Weights of a small GPT-style language model, trained from scratch on English Wikipedia.
Architecture: RMSNorm before each block, rotary positions, no biases in attention or MLP, untied embeddings, capped logits.
MLP neurons of a small language model. Each row is named by its layer, matrix (down: output weights) and neuron, and shows model dimensions 160-319. Each number is 128 + 24 x the weight over its row's rms, rounded and kept within 0 to 255. Numbers have three digits each. A neuron's up and down rows have the sign that makes its largest values positive.
A block is one neuron, or neurons of one layer that tend to fire together. After each block is what it responds to, as a language model described it from the Wikipedia text at the highest values.

L3.down77:178165137149137137114098146137152140112099157117132150109108145168145142173122148133125156112114131125127142116141133118111142131146143119114152156135124125094089113140170129093126120127084136104095120132140118097139151122127098153152137148094094110081095132164130109153117143110116122094096148126145109116137109126192110115116115161099127136132106156111103142150140118130153122157135160130155131088120133109135129128138149088117122171149125129070167130101133131090122109132139143
L3.down225:196125082127169082163151146133117111094149143117148085130097109148115142118122106152076156147147141129112142119110193160102118163112131149098113124116164103124126117176138123072158093129118093166165166154107076125128150117137150082073116138118121153081085093105129139129157159116144116115116135143110078142156156119159112128136132107116132103147101083134144103095101130095137143121146161143154132148194148153136108149117143125107107133123134127139103126149136115161135169153123152
L3.down283:130129131094116118091131156115140160133126137155170122142154156149137097150142096167149130134154136083117114161181164098150133112134115108119135144121116129110106137162129127135101135167102089111154185116108116106111169104129136099117127122102104160132086119163121139107130093122127125138130152126120148149128121116133122103136141130146082128194149146139122111138152149148161101135137166106139147116171169124096141115118171102097103107081113104122135137136134134128089154148171121
L3.down286:183152126076103122133155155146152103145055104120113144113146191134076124137123157134133135158148115097106128097155156147168126154132165121160173114120122170130124132140161147105150096177078118129096101116063147081159135134106141116169117131109147116097143103119142113075123154149133104120126034110185155164149130118143136135148104107128101101146117096096121091135127141132090155124122144092164125116140150126096138107163134134120127129119146116128160187123150117172135123162138108
L3.down314:156146124140138109112132154108159091127121088140140137112135143113141082098120158110104125113132127111137145117111165151107148139100139127121164155128147069157114180140111143135109127114111122132091165138109132126157130151100133104144135174091134086086148105107113103086113158113132130118106094190120143123157079125128178107128095128133113111152124124142163172132125148141179122109100159137168089136114092116081140134170151085123091145097113151137145196105103137112114112119063150
L3.down466:053111098113098134092127143121142153132104140124122123122132108127067121132123105139155128105131115190094135121112127091159171121126101150113113095136121107115129122133124117102141139146138181128096102165126123135124095146128148125137138165175160129102116118104136118142092148124108150130150062153123157157122118148156080095159159136128166149115142167130060162116133131157143105121114099127117147137127136107139125142144111150155072146145168162117129117122116137091155107126131127
L3.down637:176141125132116122102132157105139123139124119154098099133168117084138103100118185103127129156129156112135145138121128149113082166098127129123159134121145120121123177151141142122138113117105105161153156142138149107133153159105142135154114105125088111081149094141102149119141121113090163089134142109115093092108136116156156125175119146103081144148106123159111103138144136143126155108127169105129150107145135136148110128141183121086123118131152105160173122095111148148106107149146173
L3.down697:160129076122093116114141110075158087083117122142110126144100099134120107132104112090062139148175112142119155119069114159094102110105118174131112139060161084139121145151104146136118090154117116088113140142138169170136143109103128101100123141118122183095137145178105159127119160135123107111158122108143155146103104079136105146101115111125106189144099179112135131151135136125112137104116126116155100134171135088126092111148111107122135110095085145147137142168181129138128094134094143
Responds to: Verb-to-object slot. Transitive verbs, or the preposition a verb governs, just before the object, e.g. relied on, urged, houses, called for, shows.

L7.down0:121099156078169108128145111116116133149133117175174131154101085167146075153108088107090139116112103146136085107116097115100165101116147176151150101173085103110150155157116102137140133140142121067104097132132118072136116128098143126132105105111122144090178151139116066143076113118082136086115114130115118150145161142118116152136139128138132133118156148151072121131145149114152086158130128151165133126143132116137162121104127135159129112118110108129125102117134135105126101086119126
L7.down10:135142133095111141110142150144114119130132107164129127099104090128172104143143144142115126170153122131121113107151127116149135127192129099136131191105153121144156108136166117134184071119095107117114124151139097116147158121166165153081140096128131140157141067124147132121142086091158108097147153147162163143155154102129094135143130113125157136136140145147122150140158122134128123154153102108106135119088115132101133119163108123106096117151133140145127124124143115144097128166130074
L7.down250:118159144122159132157125105145142133116147089132103158127087156122123133157106136153162134132092138086127122176111149086124143078150127156152133139112072152167125132133116137142075137142117123126143099119176111165117113133121151144145086134130155107115167125108089137142097149103142128150114107095122126123093130121110088077149116130129141137163128176100125127121146121137159142122102101145135131110117095157116129120126120091146145137137138137150161113123107111137145119114124122
L7.down309:130103133185128147140178128135117166142140143134160133112096144129098117141113128147131138125124127095152135161147141114128129126125197103079157137108125118085134139125138117138155124132116176139132152138160144164172123132106131161130123110123125138100120123137095084107145140127152159095143160093148120131137142139154124135160128170132133095131139139116164104105107140147094128095102091129095113102147116135114150112145123086121141118145130159101134123088142079102080067082129111
L7.down408:099105131127130098129155160106109130128111113121156129118119118135097139106114152142121189151141145127161104131106143164152136119101137126125107071161163120173129115145122108127136141123091063086111137098064111115122129129120140128109133140117092146145123134117162124121118152116135095158124140128144157156174181105179112158114100070151096173111152150101103132151125125152098118104103134152117162109090113130137174107125174155178133104113160148091129164068128122124113158097107102
L7.down608:143129202111168110094142118117145104096124116137125144117146140139097114160134135121088098124102164111136087133133115147120143090107093124099109144130182135113114154112105111085147129129148145106113142158154121120178133140107155157077086101126151120110173141122134091132136151169156118164139121094138138097160142151152148131171117152124113119134139109107142147161131103107144102173157154143121124122114144128171122100148140129157130125104155142140143116089103125164106069169097134
L7.down726:135150110116102074139118165107151120198097113138175096116111100126119124092113078147139119129110135149127129120102169109130135131074129175096144137145099092141127133142115120161125160127128148124145113122116200139090128147147128164149143118111128135164146125131102095106090174166126138103137135108164131074116099076138080121169159148148143155112143129113098121132159109108150122129123087118175158131124139134124156095102124121081129123153143148179145132119104125143161124153131152
L7.down734:136115108137085129108115143157164123123147137076119113136141157125157150118156120121159155144116145126098154097088117133097128144135127160131095109134101123115120146097137169139106121127128157145105118121129160088144144142109089123121122089136136121176097128110143117117108172112161086124090133148138151079130138157076153116142114139136111115159131135123119122116117119110120147118145108169133158134140177063111137097100080164111114092113095167159131168098122155124132148121157148
Responds to: Temporal "in" before dates. Prepositions, mostly "in" and sometimes "from", "until" or "since", that introduce a year, month or century after an event clause, as in "founded in 2006".

L5.down176:128112100142147161094134152117121157116087156145073108102089157108125136057147103128097116144130106131133087118161133182162159141159168131094134107111084138117131148156123185146082096131142094091156123130110145144160129144122141140113145131142153130165153145116127122124109095139155128134103151085150063108159120139139088145145103127144123080165123070114137150112138160153128150171090124141113112147199125107161123112125135096171118139146125138134150135140113096119120126092089120
Responds to: Surname first pieces. Opening word piece of a surname right after a given name in lists, tables and credits, such as Harold Met(ts), Laurie Met(calf), Denis He(aley).

L5.down142:153170072121070118125155107130118125154136082126116163104167163148120131134157152128105098130160141156142161130129130113157138099159134090114146139146205090101103127128123191141114135144161139128087096143081135134163146107122152150115142123098136144077160104144145156149158103128132108091119154129128151127080144136124150114099134133151129142132160142136175148136185115142174135118128094122151158141111113141143152105138128131122112122115088166154116172166095088130111126100146149
Responds to: Beneficiary-introducing words. Prepositions and verbs that introduce the people served or affected, such as "for" in "opportunities for students", "to benefit patients", "serve the communities".

L7.down27:086138145132139132137089159140146116133122109099076115126129122122086136133165118147092166170122152140121142153143142117115130163118139106124132093111126155146110143140121130125174149130114112090130113112139092114108116116096091098127113124117114153201158131141125111123143124155148140178126085085146110121108088120132105151093117126126108125163116167170126121104160135110107112106120136103128169147072157087100111146125138157165131096134132130119092126096142112118157088127119126
L7.down30:123115105139105184133113116137172122137107111144125128151091111108096134110151167109121125109160112098141153092131120093107101136122158115145108123135139116155156111119126104116070083112150136138139148120173172094115098127154118090126130121145144108121095161134155146168150118159116125112119092113125167129156154157114095112119114117119138108134129147080161141092124122107123127145143117155094169174149140091134144132088144114105085137172072110103158118127120130132144160124152124
L7.down321:090150117126103133129141130124114144116061128085118101101107180113173153163136141090134139137108105179120126129160170089118121123072126147090134129106107139123154116127141153141127109097121133141087155134118162079082159143161142115150117135135115114121138134157121146145117085143106129194090148115095137150152132124115103137175113172113157099129140134144177119193139119157132170113146150150082056165132119118138139127087114152103166110096097149109100126148163167125142129157078140
L7.down326:144154094129086121113155113110117126133048133116127111156121112171122098111085139093109085165127124159105109141136108116097101082124169129158154116090146137132128104107130182156157113114077124119156126107092138113137168148135142179140172165125103129163139177136145108099121139127118102127104122123104182106144120122119117117106120074128104113100158160159111095145109118139113149135159154115137076105120127137140136125125088130158128120147116097158103139166130157093112149131117106
L7.down464:169115160123107112108118116130120154108122120145103129126126110119114135126121168158089117124174120126128099101100100131124154114141107124155118132115168107100123141145117142138151156170148128146134157123150157092152115152103139138149115131123151072204168152175117111098127120122165140094093148150159136115149120116141130138112141145131177103138096116159159168125116114187146110080113149120119160094102149119174115128127161126116134170132131141099103087116129161101094111115112131
L7.down501:181172141134138165091166128100177153119121101128127094155100158097095113125136144124124100152102138150126157121122144162117141136084150097133148119126142155134106167138129101113131103140115135165171139137121102162116100123136131129087142161130076138131110153095124106130126130116115136175120116143160139129113090130148121127156127111116115133129121138146168098131108110124113111104126100147141093135123122107136134140146139169124188124149099132128148119136125130073099105110091100
L7.down527:130152121142133124138133118137157111138122108092124108106110115133107123145107160088170175088135150157161158141130125103140115120115168117154149165116137114116137091146111130108089101143102097110147096137106183121127160148158114141155101098151142117109146109156137099163144114187144121102082136121132123118100150105158130101148087122126106167158134109172109111123141117153134148105141105104129144107099085114193123123146128096105107167065157119152131098134120112148107122138147133
L7.down714:184118125122134108153118122105132125104180153137122138126135133138129131104121124130094104108111117100107126075130121128117124152123127150124144137135146112164112063134134186082145085130140097137148102164116177125110133130116146086148148122141162126164125120138138106092127107181107144137159117133127142152124132135096166143128121162168122186122133205177137135135123157146172076117132148152159097128121118118134123105122125095154144161098065097168099118096146167141134100139078141
Responds to: Name-initial word pieces. First one- or two-letter piece of a split surname or place name, often German, in lists and tables (H in Hahn, L in Lammers, Br in Brisbane); also such before as.

L3.down18:122123122131139158147142181125119165127154148152119101145125111107135131124134157128164140125132099136139162153130139153115146146118163125153156169118137104123165124117131131145140141141190123080129084168119118119156119135153099117133121135174144159100139133090146070119111141154127124108125156110107107121093134106140172127136118147161108143103174088130126134119142128104108119125113095147125116163140133130131087116116146128143141107127123134125144111120170080167128115081173085
L3.down24:172141121108127147144126127133138151122157148154151147102092117110169123097121094163116144130170105165172123169125146141200172143164113122123091155135077123128138106092176088135165169139132124083124133137118099127118100117117111143132119147129146133201124177130089110148086173139129152109084148103132103138157140159111123151134171133140134092101140138085119071123130121146111140124130165148117136143119152105081115146109164164129130178144130096135129152132145154064143133147157111
L3.down118:141174146119128124142133161135148171145095119111164133130141156134168120149113113126118121138109082123161115167129138123100111134126160155149133127107097129127144115155104168136108135132118140123093150113136169142090109160139136141134078121132139120142092130147105182140154149105162106118155115109102116158151133115119151131103149144184098144108106140149124176139149158134171100149143163133138108113125140126145136142111125147124126139118088126127100119104150156137128111134118128
L3.down197:090122129137134127097131141163166122124143099113164140164119091118116143120104115140137134140139156149178101118115134096116127128133081101129116141120142113111132136157158124122170127129169128094129146119133120152159135106116138107128117124032148133167127128163105129118174164111124138122099098147120133134151075146147123142123170110101132087107106134158136165125194130146126172145150151147125115148140130142118098170145126164108129135093163133119125187168152099142140184133110109
L3.down216:134115136126091122152132166155172129087120105151123147098091154136095093136090134105120094167137144148158119134112125149092112131144143153148152133131145133145117123144119109168175106082124141143127115110146135136125128131136112135165089091113126126121136143132154142116123118144138156150139122089122137105159125123112126101152100083132158192150134160120101145092122127131114140124113117135120160122116105125124077098129110168150152099147135125120093108130098123136171175136123080
L3.down528:135120118076118096133138142122139110155155142119131123142116105141140136121074132115088102083127139097156116140151181085186143157149108128132135119103116107145140152156158148096138144113132100133107127117090075148131136123125147134165143104118099092124141095087116119137064126115096108115131155146110127151169152106125133153111143166125121082129119147114124092106155128147135196123114191155095115109118135100163085092140118106166112113102155123096160113127143130102130138126102139
L3.down644:107134119148134167106123140140149105114115167099110140126098134167131155136122137090108112090094121096152138126129141114136081136153130118145159124147140139121154129134123119121146108105197128099130132076151132152145119157150110114144102148089128147116087165145133116147129106089102117130166093094141116163133151154153136093110098163112117145133112165108135108130120130184139141140105126051114083132124100157138135126099146166124179107096138141076150165133134126101160122126104154
L3.down662:112135136064093109111111163096112165156100133127164154103113109140129110180108165133156125114125132105166138115124111063114165148119123150145089113178166118145125132132116087119138153121141082122130091140129142107104142106169114159121124111159116135075135130141108110138096090138136143117164103124160136112129143166109150091141152109102096135111116127138108120102142103089113119125121099136118137133123173102143137119147127108149154090111094143140137046128125174140129126108142119
Responds to: Table header first cell. First column-header word right after the opening pipe of a wiki table header row, e.g. Year, Rank, No., Pos; weaker on scattered mid-sentence words.

L5.down120:109097138115116060132127119138175142151116110142120125132118138121080150142107134136167131132150125152132159103091091136123137137101092106116106144151148126127167099145117153120103110166140112125136097123129176100148164098155126134092113119153119087114140080098152134137113137121147130119143139122128090086119114105158163095153161154126168123149180158150134099145163130142184135147138161147127150098115122121168165123123113139150124157116124121159130185108114126127137116078153128
Responds to: Re- prefix and prepositions. Word-initial "re" pieces opening longer words (reactions, rejection, reintroduced), plus clause-opening prepositions like in, during, under, By before "the".

L3.down228:166106108129134120102112163119138091101121140141188104089143100112153120101123094126120086145103136128134089130135134094150143128128125115156124128138143144149149137147149130106158103187131147146104142120119104061127098119097133091160095095160109066159114185122138112122120119116130087088108145142167108107147115096136152155097149130146059093142129095106137106164111120077112117100195137127116122114121111098099161145131091095115112159110146117155135192099115144108129116116122172
L3.down260:139158111131129137161108103137130144141128105111123167066181125127157126136107161144104144108150187092098142136122139106158165145087129134155125140154099114169148127093145096121161103154143154176128158131129117133146119111112110104124085158134089138160139093141154188147077138163118144141104159115141134121138128157161121147146113131097137120179140100122142152140129120125154170120129122082121123117131111106127139118129116063163141134148109151153123148141130110157162091098112128
L3.down307:145121150153112126137133107161095134131127166130079150129110139142167140168117164138166128091111147136093092103136085106112148122112127117148126160147119103141116120120091124123165100121153105133108137124114173075136105103145124142130119151099140119043113153128150132132150172115108107157144170136101089126097133113108110145106137135147125129149102148179120114129121127126102107122092149122133106102160151178154125152123122126129105079127128153070107075151098121130131148104156140
L3.down412:152131108145117160142105142183137122154132139144103114148136146177143162123124129107102142142123148106077088127130157106152147150120129116144144090119108124105099130119127097114157143149125118136085154150113147087095152121124184127096112144091130086175114145120164093150157106203131118134165120095116103083109166141107130126113109125181131132107155114120137141162139077081136113131116117128146142120128063138141124130159128139117135153134130108124144123137125131135118115085145145
L3.down423:170141163148120144131125093148130107142111141132132124131107104141160163140113143120127128166086156143125144134132114127133123124150131077142156133104119136122137137100122098086149123134135125100135160120122102094156123088146120154172116138130126108086168166105124137154104158136163106189167135130162102100127100178107119191094168137145140115085079115162151133131114103103132099105139146150112137108147145135112107104118138165121129116166158086130090159111152167127139166109138100
L3.down555:145158164125122141162118123152151098153085127095101099085139145109149144102123114127110116112103116115104126103107125114117124133092125154129134146119103108140123120114139117116142117120101134115108131090135132087133108130124133120116134157113104110198130162135153132126128135201155151134121120096127130148160095161142081173091122114145098074087181144108108113179150153113116162169122100107105178122156146135115106093104118117143128125140124111145184120109139130153129100139152165
L3.down664:156130162101116112128104136141128132170120106073104132105126143118180149078150132085114169136107145099111116163134137109122103142175110123151135126106090172124137089101148127149147124122115100135113079118077113085151122106127096116151155178147083110123117148162123082140123128140110123115113144133143138103145133110134117169080116131105098097082143137117112128086145105139146107142062151117128161125184123142142129085139102130129102132148124118154164119171144122135115110112154090
L3.down720:146169118119134128166133112137114144087112166137160119119099156101124116139111096144133171122160099111133119129152181125119111176154098118145117127150156128141148125107141122118154129125132128066163167124107147091141116108122104135132118110104123157134122181138132077166139101140145147119116134174159096111123111124146120170116089133156131123075116066128112121134154142100103108079111117117079094089150091133125101151085165095130100164128128127132148098083129123127133148123160100
Responds to: Surname start after prefix. First piece of a surname or place name, usually a capital letter or short chunk, right after a first name or particle like van, de, al, Mc, San (Van Nuys, Rafael Nadal).

L3.down159:123103121142138126150189128135110131127147100123121097136077142119100141137097157142151149110142112089140149113109133119111137159120169082143138109138128166097173139148196138103149144168114117136157088136129137127106114098129125145100129126125147189114130139147115119114116147094119107149150159129106148136163099131094094126146112118134131151122126137096106149121138139142133117134096142107129085116088137142117161162159168145141126143110126093091156104171144164098143113159108064
L3.down175:137084085113088141123129140127082137121122141136129068119122126085113125157097080158140136087119118159144120104123131143138129173135154105128154100116100136097124121180110148132129147157123103140137144139107106133146113117159151119098172125162133110142161116141121112117114119044099081118092103143136151125135112133148137135117167167108107125141182124057082157080147146135115148141108119127137112128099124110129100162136128136127160139163128124087143124116096111119143118135123134
L3.down370:114095087119127145130144115126172118087093111098134110150090142118171110148128131136110118157126107109094130158133052137101107103122133139107099128107150129081133173120126167128096170158118108095176094125120138105127130085131151136125144096122124143132149098130110148068122128109126134189136136136137151134179132160142144119131127130111144145135123089159111175120130102141190123115149140124097124170098142123142151123147141152163139133110129097154155113104102102108135149135108115
L3.down374:117128110137125135146155154136120124103095123092118152170124104168129153125143135130135151131122107100183152102130128164119131115096085107174119172091118132135134181134113138107141146139128104125161163129122156116154143105127142115135146120116159140116123089160132136123137119191082157100135126103100118109132130129137138125144109164089117171107142101159139108089102108155132150140125169138095110138118114128142138164109134149125141121099126128109146101116138149106120129128149122
L3.down651:159150107125117098153140116129138108122115146119093096119118109127148125173130101120096123109130109144133142115079077173128157120106165122158128123136142112092108117125154164137110126119120176124161123148138095082089197145162123123119133135123169150111098127116127150142124128140108127120093097164117178139068108112159152088127103114144167120111118123127153129147125150163140098116120085153135146118138120167117108167117148142143135152160124151098124142124123113100123117108141125
L3.down696:134150106134125136116143152122089086123185116138106131091129141126147091124144115133119090090149135147087124139075134107124108087133166156132146144124114097121095179138114098139124129143082143155122126101097108098129181099091120154112130122193122142120150110108082125153128092091114120125134134155079154115118156139146158125194130161140117116122100085091126093131138175126092118115131105148097164135125117125113130118103153147090127131170159158136114098135170136097103145178171091
L3.down798:123099139083112133134103140160106122166160113154101093094151162146080113134140135146097146128073096129139120159081120130056132082114149126124102116136120136102110136166128119112132133153128110152147089101170158163165149135143111128109166177137085121101134141090101093149123155078141161104114151108136126122137143117161148145139140111115133105129124116147157140141115143106129131166107077102130131159102149108115133135130134139125153130133120157110137109130114132101139139100129144
L3.down804:153092118119121124148155155097161177085097136098119089180084096121096092121096099124114147151129156142132127131120123142124102117139136112116136144190131099083140092125099142112147100124134122143101114162160117097154145154141123145126122125176136157054160118109084090154120134062073130142143106112121088108100128152135093168120117129150151183107138145110094107133188115129132129138158143142111116127165116124123153142109124135112140127139136150118131093127115126133120122130110164
Responds to: Sentence-opening temporal prepositions. Prepositions and conjunctions opening a new sentence or clause, mostly temporal (Since, In, On, After, until, before), often after a line break or heading.

L7.down167:144137204104130116096169150074117130077135121165120121083091100128107120119133121111101138111117092107141089146110147116138098120121118142123112181150157098121127180106121139127125094145149121156139121109141133150108101151192162131164119125126148130132129111154132164159130130115085148105126127121131187161104105145139106110111125140147144094118140130170120094133139128130087143107107056141123166175098095124146144120119117157111133145109115149129132105171121145138102115137144122
L7.down182:112069117121124119132136116122141132117090167121119150097094093138105116142132122087124164141131170140141138123118100173132098113168102115137097097126134159131158073130137116091131111112096110112113175127137109147134148126094156091130145149136165123118102071065114118113172124103185073134144113148139105114152107096162132098148157140134132128121118138126157130111094124109111179166107169107102132136107140101092150135132136095163116138119155117128142120121116100109076114158097123
L7.down198:150108146133117132161060173145152132089153132144154117109125092095117117114143135129124149143165178147085126155129137159124137142117114113123141119107083094141094146079135086117132120104109144133117115118145156143075115137129160110103131152116124080081100135112163140061116120104121111045137120128123120133136131102129130142088137143102055101100149136116134104141063109149150168103122085138141119146133177131097156093179151092090150123129125126154108112152134128133139147126092132
L7.down200:186104158125118111121089144162127123078137087131113152109117123133142122132067117119127101126103176092133116157139151158152097121106101099127133098133125146136114105129140122116127117142093120136109120137111089155100147130111155103128133093087147084096140147144176122086138075088159097148096073138156148187161149149122159127102111152130078126163107135102158121152103131166140159136067132177139097115109106135142164099143129151154132141114117090112170108164132124111132106098140122
L7.down283:184113106104132142124124144145119180139174110125110146126137105148152153149121138101088143110115118116150170158127129141112111136154099105119158138085134119145126145158093140134107185122083112119112109164128097085136130122119140105119136108147083153120144121167118116148125129138134127141084144142174128136114118146092103161118123145084148115144128128095095112120186110115117132148131113141103119108091121086137097094187141121139093143152162077133098102149126106111086139095104137
L7.down377:138128145109117131155106105115137122128192144150157107090117150154105127107120128163094108097136106074142136126155113138125102166119149165151126131149119152116115098158158219121154111125132149127181155104146108124145141150106114124124107124182158094089139113109110180149103158137105107101122157115155108149131108134125114147122094156123106166121133126168151137122149112132122134153134171061123142149134143109123183148107117112131112096147135144132150113119136097141154108087132101
L7.down424:120099100160107140115145135111090137149133146133115132171160161126154121134135094125104164132126139125148139122120132183129125143140148134118117121130109125139167134106160144106101129165173125131125134078128140102133081130135126141121168165143134093077095108116143148129095190148145156123136152122133146043113131130154133129168109150106108101105104148131115102118116131116124099106122093122110148125086142118141134081133158081111118118187109086148126113127173117123118117140111140
L7.down711:110141143102146130126114114101125130137098122076157129111163078146144124125146097123130132127138137108114185116161091109138103151119141147139138170096143088127127126128116098128112117136118123112134166113095166055149136147127134139109176145161110165137109093148104122129126121154148096148156119089091093100163128173112134107120123116134175172123164115101112104124153129093116122161143120106114141128094113098169140142139133084094072131171135128140110154166169140128105124140102132
Responds to: Infinitive "to" before action verbs. Function words, mostly infinitival "to", right before an upcoming action verb after intent or effort words: sought to, decided to, designed to.

L5.down84:177124136137083058175114080140156120139124125116100109130106145101078165150123151147120129170140115128168172131114165137123070151112131120119150116126118141097098147132127123093110103105122170171163132107121181120156131112112114087147103120129145162102148135117079181133152142133088149116160156123070132165091160159126152107112092167101153148158149095135177144102129087065109108159142167146105107102131101108121124137127137110122112147135130130106125125130104140140186125139124140
Responds to: Table header cells. Opening pipes, blank spacer cells and first words of Wikipedia table header rows, such as | Year, | Party | |, Preceded by, See also.